MLP neurons of a small language model. Each row is named by its layer, matrix (gate and up: input weights; down: output weights) and neuron, and shows model dimensions 64-159. Each number is 128 + 32 x the weight over its row's rms, rounded and kept within 0 to 255. Numbers have three digits each. A neuron's up and down rows have the sign that makes its largest values positive.
After each neuron's rows, "fires after" lists the tokens most often just before its 100 highest values on Wikipedia text that the model never trained on.

L2.gate501:103094144072150138096169165131146104135154138110117141115117090156090176065137128155166155148109114154126137096085181092075066202159127156159139079109069149153118122119138071110146105180104077069195179141171123136169107193102137134127211153156065121147152124147140122142157113058125088084
L2.up501:144190132020139140102106080136121141205158133119112168124154140181168158161134166101146155093120183172169117106088124111108111188169143180135126088130135131173126171160102082132087120181140162101159130171166124116130090117153100079122112138102052111153118130061145093161137132067153101095
L2.down501:120122130101148139065116109123159115143131099104076110177195134168156176162195121158099157061117123137121176183114099122089118152190115134166103112135136120102118093130074100125135036127158142140129117145143132103126074088152118191075134136137098131120120138107119115112184113171188076147
fires after: " C", " Division", " W", " H", "C", " League"

L4.gate625:118120126149078124119153149144114078164063151154111109148144080169103101134151140098111136131160089114063101114139193158156104106153195163081104117161160147112112154126153097140185154144169176152183178166104123133144101137099080154147160073140114179113112125166154194130082112102088179150
L4.up625:150101098086120109128225122117131148061080142132121125212080152125104141088099155136163160196116115113163125075130146163115157143142126143143074127059121095135119181121137190087093136107150110168165140149109143145155190132149133116125151089122128202093147147183146120050162129105127127168
L4.down625:100116136057137156171172172138083102089159164130120133166146147129086128158101113075112128146129175112177165110083155131104123119115160106192127093132147094138075160148125125178123131082139139097109070114114165110121148129094132147167139131162159137158109089170128146128138058124177166151
fires after: " T", " B", " b", " c", "00", " App"

L4.gate292:160145193119142199145113113152221089082168088081104107164132097143145163098134116177126124166157080090145127144157168142102137180144105173137193171101162186169124144136082125117122068119121106082135081180099120143134118167104115099102124058140126146113125133128119119125122117094067110126
L4.up292:151076186086115092097166113125075052157172111130125128147113153107149123139199118107112163055139149109192080095206147134146154146092146172151133113157055128134080161123129131165171040160184124070125105133106083147121113174110138144106120142179133126122229123125111122122182190126119115084
L4.down292:140123121172093117047113118120105113149120134159104109149120165158111145105137189091085146157161160107132131099207135237086153162122111152107100123125095106164102143137096147133070052115126055061172125141116086172161150074109162118162125065086138138145136123089118134130178133103094140124
fires after: ".", " C", " was", "B", " M", "C"

L5.gate296:139115180083085169112132126084136188138206160158162128131172115124173156160125130103133160133166111156109143144093109089154078152096045159170088198032104123134110110142093101112121084094090135123149092090101167142075143177118135104123122157168144110159172166198127116127128106099164118167
L5.up296:100086119168156134124152119157144174066135100118111040142148143164142117126161102113118160130095100097105121168067109100176190094159118136144145174112109120099082084117143121122094119164120119152115185124098128113133122128181057086108134123086115114127109143093114124079158142140132067123
L5.down296:061157084135132082136121102170108193086119131120113095117205122134168099135100195146149159138119115141132144118077156138151155128135100141135128100148101179128187136186163113127093113157137149126180202106129088124133148117153139097113092169100097205101168089150177105140139108076159153207
fires after: "–", "ig", " under", "ign", "ant", "quad"

L3.gate467:109141164165139099144163133155161109151105098109130095125126170124203114151189086138112087086136139166058213021155111129129157151178127076148125146099112100160175123108068164153150139150143162130134195127118130148112077148118105158128090141047160104099131120125128099096148098146084162105
L3.up467:100138132155120099102159171096123143130082168130157171053126159136133130078115186099092124142135144084141080083140103156141055118076131151101111106186122102145154120120168121179164116059146144156135171148103052107126097171157135145085126146148184139131105096139144134098119133150147146161
L3.down467:120126142133175130120138079114120108130083096138158210101162144156121120070108156099097116131135095106121091154125083105133111092113074155085113103110108113131117109112163156179081140095172123205070066215128125122132142137127107111070087142125131118179085116145133105064127142130154152111
fires after: ",", " as", " is", " =", "),"

L2.gate547:151124128170150099144116108149141068145194147188136105148159126084077175152109136124115152151131158066137076083159154101147095125084136103138154166171116160072171143168113133108068140124139158084182142109113074181138139095100124184120137091124106132104129096176085131105073096155146099104
L2.up547:121161091118138078095134155131102049122161103111146116139185121129105113033144097143114175085103076126132108116126149113119121163138099107116090129125099129153117203122107059098171129109157068168101223189110061091088099101122175130112171110133113095067137074191112177159127080133089151096
L2.down547:124085138121161098128126121157114083117135130136118083098143077191133099127160168129181071151014156156097159152107196189060123161072135126130176126168139129098130146180102122118139217039133122184150143139121085139146173103110066156122143081123140098119123160126194105127153135110164111099
fires after: " b", " B", " f", "B", " C"

L2.gate112:123119209116121148136166197097119143188091127105101139088105104143121116116114114131130135155120137075121118181185163207197115115129098093134113093144093138085110166158052147167122145136132132198131158143057139107146122115135094144151165084138127122136073110192160111075123123100193089149
L2.up112:156074132154132127138142123086171089200059124150132051129088141138167140135130120126182067104151130143094081117145161134147108116150117137162127106086188125104142185139108122143086167102121188129104132103150163139178099151141159128163168136088163063106127114114192081087103107098125158123
L2.down112:130117079153164130103114116124080154138058123156135192118085086117086084094128167094086143136141123070118081189156168138191095131097143131155112171139124127164116168167097163134131192116136180173133155114085172092143063097157124125118107174171184089096125101101101101121085093146118114143
fires after: " P", " p", " imp", "r", "de", "\n"

L5.gate88:166140137059141093115132104074103148112169135163122172106212082089148117187167083113161111119104107153093112153112092133134125160148082160143164141137145125115119166097120138165128098162159185132136103120152102108091145146083113104101176163168086148084121163141097160189165071111107117099
L5.up88:122127123104149100136156120207144154119176124131154111110157137111098101137184081136168102083157127169094135120101126134104121150113116125108087129147145111108125177081105088188172160166140159194134151106106118120086137090105126099120113107090144132096110169173109156148147119126191119144
L5.down88:114149133085122139130053125163088071093084152099181172128132104153149106166165110072129108132192105200049156125057125202121127121120136185118143200178133139150139189162109163167143169170103174141115117104133110082086180142128153118154167190141158115129128133151147164118143092139141113156
fires after: " ", "–", " ("

L2.gate311:105072119143130128132165144131129144173068120111129139162172152155102134133163129089109124077099139128133060143072147137127126163166123154096115126157192089095102163126112183150222114126166120053136135116136140148086105115148136162130175164136115187098140090113156129150095112079102126106
L2.up311:176109112136151084158149165117112119104105065196083113167128124149136138120180133070086148149122139159129219152114150138107080095153169138131119119132169127138064079187132154176088082108091136118120140132120151116083116144130173070121145187108103119168162125147105098119122133142072092123
L2.down311:132164148080084114102138146114188101150133140177079089129115124123129128100138076150105088167117177100107110126158137163154150159148126069136124152200093126056102149134084154167124129145130156097133065142101179130131141152122156048130118120141122113072128166084066053170135162135123182076
fires after: "==", " ==", " ===", "u", "==="

L3.gate281:135144123136186148161151112142108054125102154110161160135192137068145149117213173161097137099130115106054145116127116106139142131127149133083089085151085139181173097140085083139087154099095114128119095131066096108094143122126153156101124162104111149095117115141213045114173115143145163126
L3.up281:118142134155094129166165133168096141089131087142101081176160178120187095138129145116114125119095135129166118086145064089080113115161106148149095070117165136113149103173079079096161138096167097120145143167092113119093074153145188143124145136133114135150171090090098113108051106127073129090
L3.down281:160141133101169142132162152073124126145174131149117165160191132126150094086086141102147098117137124130131109058143125108123187111134141116018138054112188156113134115156168152109168172066159145080171164135144124099153121148107110189120140127126097092177108109136103106086065096102135131110
fires after: ",", " is", " was", "),", " as"

L2.gate335:092114148121116168122076172104115148129136087133172169129129086071115113140158122140082037142098165117067106103080095121103102162082133141092151171116093129161110098135079106149108086082133120124137074071121135195096149118157047113143126130146167168143140157118105153139129147117120131135
L2.up335:136135078124088077129143143107168098166176091137120138154070090146173164135131075125107130091135157118103151102109130166096062127143133114138092106126135127206061092098219151133127128133133175082141133127161106104183123081166153088074056126140168182111180101166127077160105149150129144093
L2.down335:131127121195126181136100077160116153152136068133174100116094126125146157168141149078129107114134155168143128096112114182194094172115173112177139116128129212118121215133172074066112169127104141175118103077130172094127171118087106137133096133143131084115106083163129101135185111102116171061
fires after: "\n\n", ".", " cent", "\n", " took"

L2.gate403:145127121131133178112102193072147113147156152069129156107105108121105116079132151133069117151078152069146132136097156239120084139116138098099077090140082134130190124077111103126148124091140146149147130139175135112162086105109172125138136087132113105023088149194123051141163147097144085102
L2.up403:157146098119148138061072100109182126116126115164168167128101096159105120141124136145144085110105142102087156134176097081118074184111112119162142067140128177165162151154101123156173145138080170028161133130160166112126132163190125121134173111183108130119052135140105152097146153112090155152
L2.down403:080134126142171120172166107154164124121156138138068146085095100144074144132092105071117099128131182125114118092099145120148120075149180128121143093069122096117149100154136139151150065174138139141078170145202182101188154126081061165116160136103126092104129080104143143122132164104153064120
fires after: "\n\n"

L2.gate625:177154195143096168154107120141097098169112129114138127113143167144178164141138161094111096158121154152130047195150141121114100098131075164146127143131135192086066176135101102160204101113111146119096133087121069154091098099103129114135136170164134140135173090057146144127113154118034140099
L2.up625:137094116127070137097090125179080071069135097184156156140130100083099072167170089146101162151122053158100149135146169111124128158135107093098157152143123115074119141154112098149113139113135132129108109170146197139087107100118130132179067141121155082129120081113101170095172142103109180144
L2.down625:136109071163090133067105178154115147118152036177178165136205142131092097124094092120066137166102114167141169158145100154078165158085121096110151170130162145115136146088075104136104098146115112111119120140141201147146177132154128133126132152083179124111152158111131146089158166092133179143
fires after: " (", "w", ":", " w", "\\"

L3.gate620:161128144105166187036130173153143158156151157101143074098163090139108188077098135112115068167073125180147113102151165144109126148073166153107153138119085089157103110085156106142163103154124163152143148124117067145130151124164143146123151116098088132118134193108117144161137080121156136116
L3.up620:088134149101095154141113088102102182108194065114146083170053166154152167123129161188071109156158152120168103098144118155127088167126141169143117121196111120091140156128157154121105114110154136084131084146140191099150104176108137114107122136116077173172114154096106108131180106096143124135
L3.down620:138165161160126093175139124133182200122185166116126140147119120099123120144121161097135171140156154087109116154195099183094100207118080173099165119144134163187133083154090157175080101105154160119079163114117094167112185062129133107117125096095132129171215112124124130149124109104201152087
fires after: " s", " S", " H", " W", " w", " com"

L5.gate18:143139131146143115127122155112169125126127216131161103153151106159141132160145107119118083147103163103169109112107131145102164086130103207176097143034197130154156142074111114090116040101118118132118087178183162161113083185126171180088145112117156180139189122111092093146155113142120100159
L5.up18:147108132109109189119170177159113191104161116129082152136125131099115108157120102129086092153101052167131132158157078149197087175157140108114135165086168142171138098088079119156125114136098124195096123108124157158160092119113122111142139101118165105125121127107079215183134076126148099139
L5.down18:172123149063116140139175208134121055120132111108134109116154097112143140173125167046112153146114088079167121130112128182147105126081111183175147131087180138150120094110108124130084138107134113127129154147164145128089081133128132137048068138149109144052133142112089147140113075126115086123
fires after: ",", "w", "W", ".", "m"

L4.gate165:173106103156093143103144092106152151231146123139126101120189141170153118150130121086101087132096139143118108119209069090103130136120063097090115168172202106184096125143095125089084112131095164116104139126199094149157116068188147188133138138137089125101087154140130139111206113160128134094
L4.up165:105099168115125125109115129138104060152114107136085145105087160147140094082149159119129126119138110094113141185112131130048099162093089170140140064135139127116076127149065182123120118131120127112148063135126158112113155151144160142164119170100061140013163151153108139162150167187134110046
L4.down165:132116169147087139127126109134137052186148138118122122124155124111083127145139102067198087127133142097084156145109111127129145133127121133135081140180131160107103124129172226181089151078100142120096118131187182061152108100131089149093106106171143152133147126131148113131116120211136113126
fires after: "==", "===", " ===", " ==", "'", "."

L5.gate516:162176141076071123154087163165105082139130168132128127096188167123143183153139161088120135123132142138116092132168085162109147128135086180162081133177099131135125145166085141062123119138189064145151086114086167120181159063128180157154136102113154105181173070093115095135113087116110120177
L5.up516:107154122095158086135112162122110111064151096098074177147070235126129132106192083171091105123121085089149103098106075102116135091156068118134068131129057179159167151128141108138060122134130176134189134107153155079091166123137165119144141107115145119151115155126131054178182149097097135124
L5.down516:193082060095133094156118120141125131114113121130126216152101126113100103139148111078088086125123119076110139131059119107133112145156109101178127166097090161171169211079136166177119194128105158020094087087134182120114102147172159135186096120121105107122170131132110136120121157151126133176
fires after: "-", " in", " In", " to"

L5.gate471:104181135171152108125116121213133103072149183115089118148126157164095141164142104120100152136152185109176150074049074143155187086112137057195138133115144081142179106089129177150102146160146122163151149105092165138124121093193135169096107075106089180136134131171113121133176167115096086111
L5.up471:123157187145142123095096124192112156080146188166118127117160136064099149167151110138071108076150164142169126125089124107089127095141103132192218149138126128127197113101118126165155105186086097131117112146146139169137118108149141132168143184097083190153114139050124194105155145122150130104
L5.down471:170202152104091125069106138195150157116130208149149045149119145127081098125081131141165111128121153141115172121151161141128163153147147134148131129114123160158130069070080184167161091175162136158098082096055121151141124152175126143126079086160120146118132128124127172123109145134115117143
fires after: ".", ","

L3.gate85:093090147155127192117127176131124181128188117106078139143125160193128099216173156120112158175128078105111086158147083136133101050178185078077117035129165081149127088075132115155136073099107117115089153109132106106167195127094140097088110127094116087117128120145175149084097125146103167138
L3.up85:078133172155156076099126157103120093141155138110141113074159127144103134134189116155081104112179111136181138117086132142144119147194123087168125063107162133153136133117163165095145127115133139169094137133177131051108133093163131210184129130169089152128104111146120107171092113236076133153
L3.down85:078111099157124150135104066106116147081135127133122100114096108160130141138084069123099176131103154112107115116101080137090096160119110194101121103098159167150138072151114096098163054116075137158121115176163139136171077152130160128133110086060133137090099172085178071195172089127148088173
fires after: "\n\n", " H", " Bl", " time"

L3.gate21:128166136079082181140120165117132039123094096194176176092124172161153126125137079069134131122145140110120149124125096142188106099130121103109139096126094155113086112140182190128160129090114120173129181129113133172125148096071156160102087121125148168150126115102114118073137113113067147167
L3.up21:136124226139060135122146119137184151100094072093106130076132091125099105109108121119093147150108146122071116160151196186088098121167114116115187155196131135153127178143151107158150118160174164099126111117140118189110157125087134161145109145132174169151138111146105169142105135098106172109
L3.down21:192063123106111087140163123135182146155177052148186115113102106117138167107152123117155145146103137128140172121080126154102140083130095135101134162110191118113156151096122125107134122122142156129088101117141181151132134049108164187150128120046152150151052203105115126155093130105131140149
fires after: " |", " T", " t", " w", ":"

L4.gate341:088171100117130131186106152133099116117171131113103177153088124107177116136162109098064096161128115095031072100101092103091092068106145117146087166118158111115179059109077152114152133136150158123162163092130114106125110084097182125104143132124181118115181072113162084117141175157120146158
L4.up341:112158126159160093149128122082137136176143139119093191131157117145079196164132104141115047130118119093130086109112118160074101141132166076125095116118117151178146145134084154106128134098081142112066135148110115139091077130129163187059103173149096132086163054102138105100125138091077099152
L4.down341:118119108106107165108124127098220094139175167117075143065180116097131185148105094112112098092087190191146126135128166192127140124152156159086113109133133168166138134142149152107109123122092130167033094116122156111156106172121110130087110110129076056102123144146167151109127224127084131129
fires after: "\n\n"

L3.gate482:106160135055108167097147192152074172125164117105127131136147085124121118092150132126102105130149128206117119170059096128138127109122171166147087168044126119134062121071130168119115116109096095152157159069153064142077134069141115154120093132144131088124122114118161087114153125114118125076
L3.up482:171184097096127110127134104141167129138142076131113153109130104194103148088140135089099113119108102175099086151111155115133111124065129089113074179107141138171116137168136171167152120124051153139095138145162122162106093033108149126083125160088124112122086097058093086137065121108082082125
L3.down482:145161118116127122145128195121122158108148116154125137079114097151126141112098157148178087158092201150048161182157148151144149075139154133057113146138147077121087151173097132106159186143138104124117125084100122128106090145038119118133114124169112049133119182121166127170086188100099101167
fires after: " in", "l", "007", " le", "est"

L2.gate379:184114165091088057157106212128153141133138111060088143115148118141166124189140074127034182133096122093122105113129110144156128132092121130158057118153162133109100161131131159165095152106216174113140157109079150117150092147143155098106118106093111133142120077127075198114093110113127127159
L2.up379:137199124153120139077077148109144078110131157123123147170083135106134117136169089113116135159147097131102147187113122103132151111100092111124161112149156084151242097101106116140102148169100085130153147112109132158137124052168160081170141167147189167063100071057090121143068118122143142029
L2.down379:110147144150141145092110167077074125128137189182139121106134099085061152098156144101112120153147093162123050182147107154117102106073192069100127069148119114138175116129100222142074073109177140157072126136143190158109092131172100126107144148155152137110121131124105165133107173169170098105
fires after: "\n", "\n\n", " |", "|", "|---|---|---|---"

L4.gate549:129171144096140148183146154135194083161133170127127194157110178106115098112150131165149210107155169134167113078110082115083158170110103144135139168140158098188132085164157179105122149160046131133190116141149133067117101129155116151162095065137052098106129120112161119187101116118126100099
L4.up549:129095103102133109136140169081054104139158176112054075129151109099112103129155121125102147163049063092110144096092103150105134162114130149126114109113136132115132133114131116135161176141112152110122093068128135057146107086118123149091170188173115120214119133158148163154165140147142144159
L4.down549:110091122079172141138159182058119089162100128137159121082159140136173114133117131115109135127121097128120101115155141103090152154184101151123171166077207121131124160099138091083168161098181175081150102107203094121113103085151163118089117171143159145107056103147080143139179151093161128106
fires after: " of", " as", " was", " is", ",", " at"

L3.gate258:134134136126121118152122136101119144123094113153190084221130146111149151146059068111172088061183085142137162109125114089157128076124180115127137140087169159047107162085107133085111135134187147148141166145127079131163112112147148154107161118099129177156129162130080154110110136173138164144
L3.up258:148103159153100159076165161022140133113102130169077127182102113169116069131123124167153109141096127153114165150120139133100133145159167127180190123138040159126160086184069104151086157107095122069161147146087134133125129152104148113077123125067121198103120077169087072093134173080163152140
L3.down258:175068123160111051076140145104119148140093146146124152148157155098076126096083096145083094177130132104109070083070167073157141116131168039109110121153128104136124120157148073138092152175104081106102090119072143128166135130092135072176114135108166111156135123113130132171142113170148162201
fires after: " b", "op", " B", "b", "B", " Gold"

L3.gate638:106155081159104138085137134118135163106078132116103209128154118109190167147178173152068082147140129093108086142077098107136106184171103088122118127165172152110090145133167131157136208144139120125099184166120158110141134115153164116070105112141142147121129130128099144154116145098106110103
L3.up638:119148120073160129084158083175115168149147120076033157151067167097070070098123184101176171159098111133106124126137127114141086146095121082094137135125155112144108109136175113131135134094128110137132091151078132085132108146158137060136122128118121107128093120065088139115146161038135137067
L3.down638:102111128134161152147114094116123173114164095152135164207188127213100128214142134085064154147150122109123100160160113133111138173098136070105172158042111125160151077116070139119146120127131142146166181150108090142151073094148096152151139164153130100092192099092119158119138136164127137118
fires after: " c", "est", "ol", " D", "ro", "d"

L2.gate133:077142148098117131091150133130119096125042144084119157120155139138102111107105163072148099073083128143129110157115142127137101112093095136128109093126108070123078126160120100149090071096083066114100139150171154171117103165133186127132157119109177102088094119189188127174109114185131206104
L2.up133:059140080154185095112204158106119108111159118162186103122136158121094078090144108154148117123140173150117083098109089137156129137128097177130145118181097097130195075154153149183123094166103133167202134095139117100169099118201109149093093082138131172138140125164122140104132104108068150141
L2.down133:139139088104166180117076162181111084083115112142119104119132163104087126134124146050154080085120100172114104113080086073172109145143136148156204156146118148127125136121183207154094168127162076171177132146124121100096141088125125120122159117135090157102140123121102146137165119075168173103
fires after: ".", ")", ","

L2.gate482:171102131085042125091166082116124119149098163125116115160145131036162132107123115137133115155155125157131184174094140134100164111091146109103110149179150135153047125166109114127126144164169123122142147144116132073170108081134147112109147174161099154178144079134136135112169094121075086109
L2.up482:166082105129119150170114171093112174111079169137171057118131103098125161124082121066131153129141098107155132154153130171112204205110128136083171087078123188105132093171088111106111132147149123085172086104097117133157103155178152126147069161105088152082097087088086134130115164103106135123
L2.down482:046151142093075110101075116060107178137172110115106224110090136125121087131137086115133148188147166153130147133166106145113117110063160150068109109156141088083115090119090144162120138086125124083105159152082142147180151155173141126107128117116161193060155133139177107083112116146152137130
fires after: " M", " G", "M", " H", " prim"

L2.gate510:127131073122157164106120090090142117106157161105117164150130127097100167187150112139105063155122083126136077059159128120138176179121111157156127110152144108159056119131132068008181106163092122094128095190115144133144135128153160091141101105135114161108113143144190115151152154132098141144
L2.up510:157099164109095198173157051125155178131156134145137115108144089105146166116158134129134170159121185181115146146156176163159143183173128144096100129112175114196136148063132094148146150060136096080171078154127153088161159144145037099091134100166127138132093125123154156134176183127122155117
L2.down510:123124165099114177159095112091140160144101102150168083153182093188125108144094132115164140162115182199149064110160101155072103116084100152139098062142161157198110168160102087134110140120159109212133173178123095082192148118153152167103140109141134119126148136075112102049104119109093163090
fires after: " he", " H", " He", " G", " h", "eb"

L2.gate278:102145126157137099114095108152146148095215138078117147134115138138112151166153094127125143147057023108167153141120097193099080077068148127149107137154109112093113095118160218114108103113165142125117004151148128127110124168131126088142153160167083232130102121111140126146171116125138162138
L2.up278:152131119138115157158219119123091150141092114129148109136111127077067102153115201184114137154149172118149142166105102111117194128114123177171128066139123122137146149124126108122134119136091101113166182108106171089111143155145158166149141153076128109110144104133174167080121134081118130139
L2.down278:149089133091147131143085122124127068083135136107158180139139143181110112129121082127105090143114101098108150098147145104064129116106119153202076089087140109141098080171131132155170153092126087146140131128192134118097076134095184117098196187146157117139129069105163192103149174122113119137
fires after: " h", " H", "aly", " dec", ",", "az"

L2.gate182:125146124162105139101150173069090072099114102181068146161144117138199179140143159124120068137144093117127141152162127104088087133084140055120115112140128103120131104186158169065127082134143158122150185171100176104134146138111116123205113126128108095144157089198167082106084152155112111141
L2.up182:106139111149128148129078164132132094064110132142224112154130141163185114104089119148157119086163052120137177093163162129120095139109120128136189122129128096145151118147068140074178150087097137192109120092186117150181119138094148095102053114144118078125131107136126148107101087115117166138
L2.down182:065144110108167103154183136078099118052090188122098167135098117109132102119156094104154113166093096149093082168102133156154088138189149184130160171115135104180132146141145091090184070147081148060089120139099136168155116112163134086161131138143094120095168109094163138144063110099130131146
fires after: " p", " O", "P", " D", " dis", " P"

L2.gate502:121141034077167115134146142141146101153178122153117102154146098065092134113152068109142137110113123060130131119051139169163089159134129041138142090153104179095129079118098068137153157145121124163147110076106131142175173133042171152122082171117118119161136116153109134072114131128107065166
L2.up502:160123172104088126121172140107129098174124145145140123198136194149148165092104143100159141165159089099143114093103184092102154125126104122150102067129066149102134114147093103127130121145077130134141179080147157155126069184074112164119184119106136121109206151107165100110090125145095055102
L2.down502:126128092101140139107150117150095155131130152154102131157113145124101117123027141153181168120093120158085151141110210183127137067114100091150172143112150081099105119148147139076112116123169165129096135146128099143087154091128233119144119125110130114141177119140180082188057183173121128141
fires after: " B", "|---|---|---|---", "\n\n", " b", " c"

L3.gate290:129106171143140135137076155140133175110157075117130113054127120135120097121169157106129137147183036104109098126081171145137076118112200141178175167098106152153064149116149134152094122137078129141149100118181142145152121197127076173124137090099144123122179131127153111121148169085105177152
L3.up290:151125080166116124136085130106139093173157102142145100047166136193083183168096100103052087122162114128118119110113166106153140118105110133064118189129144193113099101081150108111157163130116129114206082116117143131125105157136111129139133072105115100106176127121103078190159118094103207156
L3.down290:137081134135104078126179093098113185144138173168095127155112146117100077107090078163134145111153167147108144067127085117163150148152084069120124142138152140153186140127151065136140144114177128158115142129125117156120117135127156150171124151110173090142106126195069141135053115129151076114
fires after: " C", " c", " A", "C", "I", "4"

L4.gate291:157202101142106086161186167153097170126153095123091135160106134129131087116131097091104133129136137132135081195073073139149097065119168104115113066126099124116108088134124106156100095106108105108120168168168105114172221078087082122144110092136083101090085100160182126067100100145103153116
L4.up291:121154187130165100098137151170094143124163118116201224173197127088118189124123124125108188103130136102112131087140086138144115105126140083148119135176144152154141127117078047123185165134124118153123149157113128069167120154108118086137156139061110143120119107119083115139139179064151152155
L4.down291:085192131159124123169148086129111119110147182055102173143101075155082183093121117116102105119102078150132089151126146121137134125093175138131115103093153134095110089103129188122188200150123167146162123154148109073162200100150128114083161095077093103117110122163135139127089173114121077066
fires after: "\n\n"

L2.gate53:118081137082109082154146129149106135149114190084135091149117174115175093143146181130146164169113088149115119131124116139133072138112100085129137103138137165150143111162139125220146086082155139163096089101104149121133152076130074079149162198125133075142102067100133149112101125089124179125
L2.up53:200092137171131110149152150134098144111094165117088206153092147115173144139132127113130209159151102080113108103091153118165138125089141094122151057194121116128134124205108139182135134124093137118043105089106146115130142111089131126127143165048155063091092134180136159054036185156124133104
L2.down53:115134160132145113177160125143124084163086174080100139166134147062186175146103089147136135127162125132135084153122096091169082155067177132186121074202063106170134092104123161118068129137085171170084150078154090092121143149142117095104157154099095105116098111162161123123064140126075162099
fires after: "\n\n", "W", "itle", "|---|---|---|---", "w", " D"

L2.gate130:149140188151109149168131071095157129105091146073152128087081174188171189136112085119120082119122086124169141064154115108172074078059123145084133137132089099113097167131159093104094119148123116097108120139115097163143093121096138125111113139154065124090109105140140090114105118078178118076
L2.up130:172104142153133160139126138121137111131128143109185177097112167197135114080115125182090159073168093049152096133124139138156117157117124150102158109131082095107121110144162140149129109098063174173147147115137072138145135145104151140114130109171130136065187169175089096171149092094083096107
L2.down130:130088143165185169130138084095088128129114177117160113176091145149141181103117142179132109097141130142202153151139086158189168136126080141108113110085118127117128171109161108192069108064118164139117121106153123168080127181114137155192206117170118105147128154116100132117157091104167158091
fires after: " c", " m", " do", " C"

L5.gate299:130128153110140124121130157145165103158071126186146095190165166069121080170107162117106100129094105132092168061134075101167136075146141154138084169137083115092121059073135138168085064108134117141183151174104085104163106120066158134100193073138121135163118113116128155128175151174137138111
L5.up299:061074144144092109171149163111141111157118132152127133196164101105089135094114123104164085179157164165157143090151084076152159126096148161122174112127154028125081070131189125145159136153196163113132114151134153132157139175096137074075153119119109090097147127143072159121100144115089137094
L5.down299:139099125123171147092117144120094085125160187111086152127125137135196096116100104070178088114111196181127165132106047170133107145107116129153078107191138134119144150152105137113134133134104124131170118131097122123146131103152091159143132143156100182133090103153124143096154182156113161171
fires after: " |", "."

L2.gate3:099146128099081075154151140138179090141108118148133129123090096124134159070137173128171146041108130102142161177075139160094135185119131122121152136139075121162072172144163160138129115150057103157126143152118126150193145179159162098107142132178142162116151147136112106117115122143101135107
L2.up3:129094074130061116202118152111100140114112202148121146082099111137123150134103131158096103153133086098158095148117106141103124153146123093126179121214073151107123157087134125138099109165128123118144153194138066118153135138137087150116142127099145117135089174132137119080095107133106109121
L2.down3:097093055131102049145169157109204111116075150085143133146158162148136091125151186110137097105083164063157124096155130129102078162135114135107094080144079130192126113071155095123118152158128206131117152130161081138110133125154113104071056114113147092114086116151123160099130130113144173169
fires after: " c", " C", " ac", " sy", "ode"

L2.gate191:069137084106111134119112143181142155108185121129115135123091140157148166250144182133092085123130107108093165072098117062171110100214112120127133112156141117147149122145133168117174155141171090115156093122119153165112101116130119123137117158134199106086108057112139143092140104041134127094
L2.up191:101156106176116128181149153162090118116053118101220142152145096114088134116154156149137157183133103104174157159111102087162081143078094180110127133208122133141178135129166121092097106162145075123126102115073155105078105200054087149091111141097099140122136096124144097208152108103125141109
L2.down191:206189172103175122165185088101153136108117169113086217167143151161139149147119134140125137122123139093146093096112115131095123131157126158105136112158148124118115163124065133136134172169130088123178134185137132190112146147074127106134121114188147138140131125118119087084140044153097128140
fires after: "\n", " c", " C", " dist", " D", "p"

L4.gate504:118143111091133167121128172112134138156140077092102127076153174106144141101110183171078156099147126089129086102161125172108145091165132121137122113146076137103156158158127142107165072162111118146169152167124129114132135109137146117207142134132063125177155189168180085108157084098099094082
L4.up504:145097113114052123128113095099190150132108092104089154107067189104169127119108186180093129140144201111070083184124131110179131100138159070152100150098099159202082155116154139195142133126124149125135160130136130089139126123119117060093150146178115104109069114178104151146148184135135141158
L4.down504:184063150175151134203156087066107144130108090124160172135096131121121159144115057140139145110130234096126122171086109111142142095146102137109089107105143139151171155132127147121156184122204133128079131103139125103071126119124162078126172099137168101167126147147113137183180168125154085148
fires after: "s", "-", " s", " ab", " ", " in"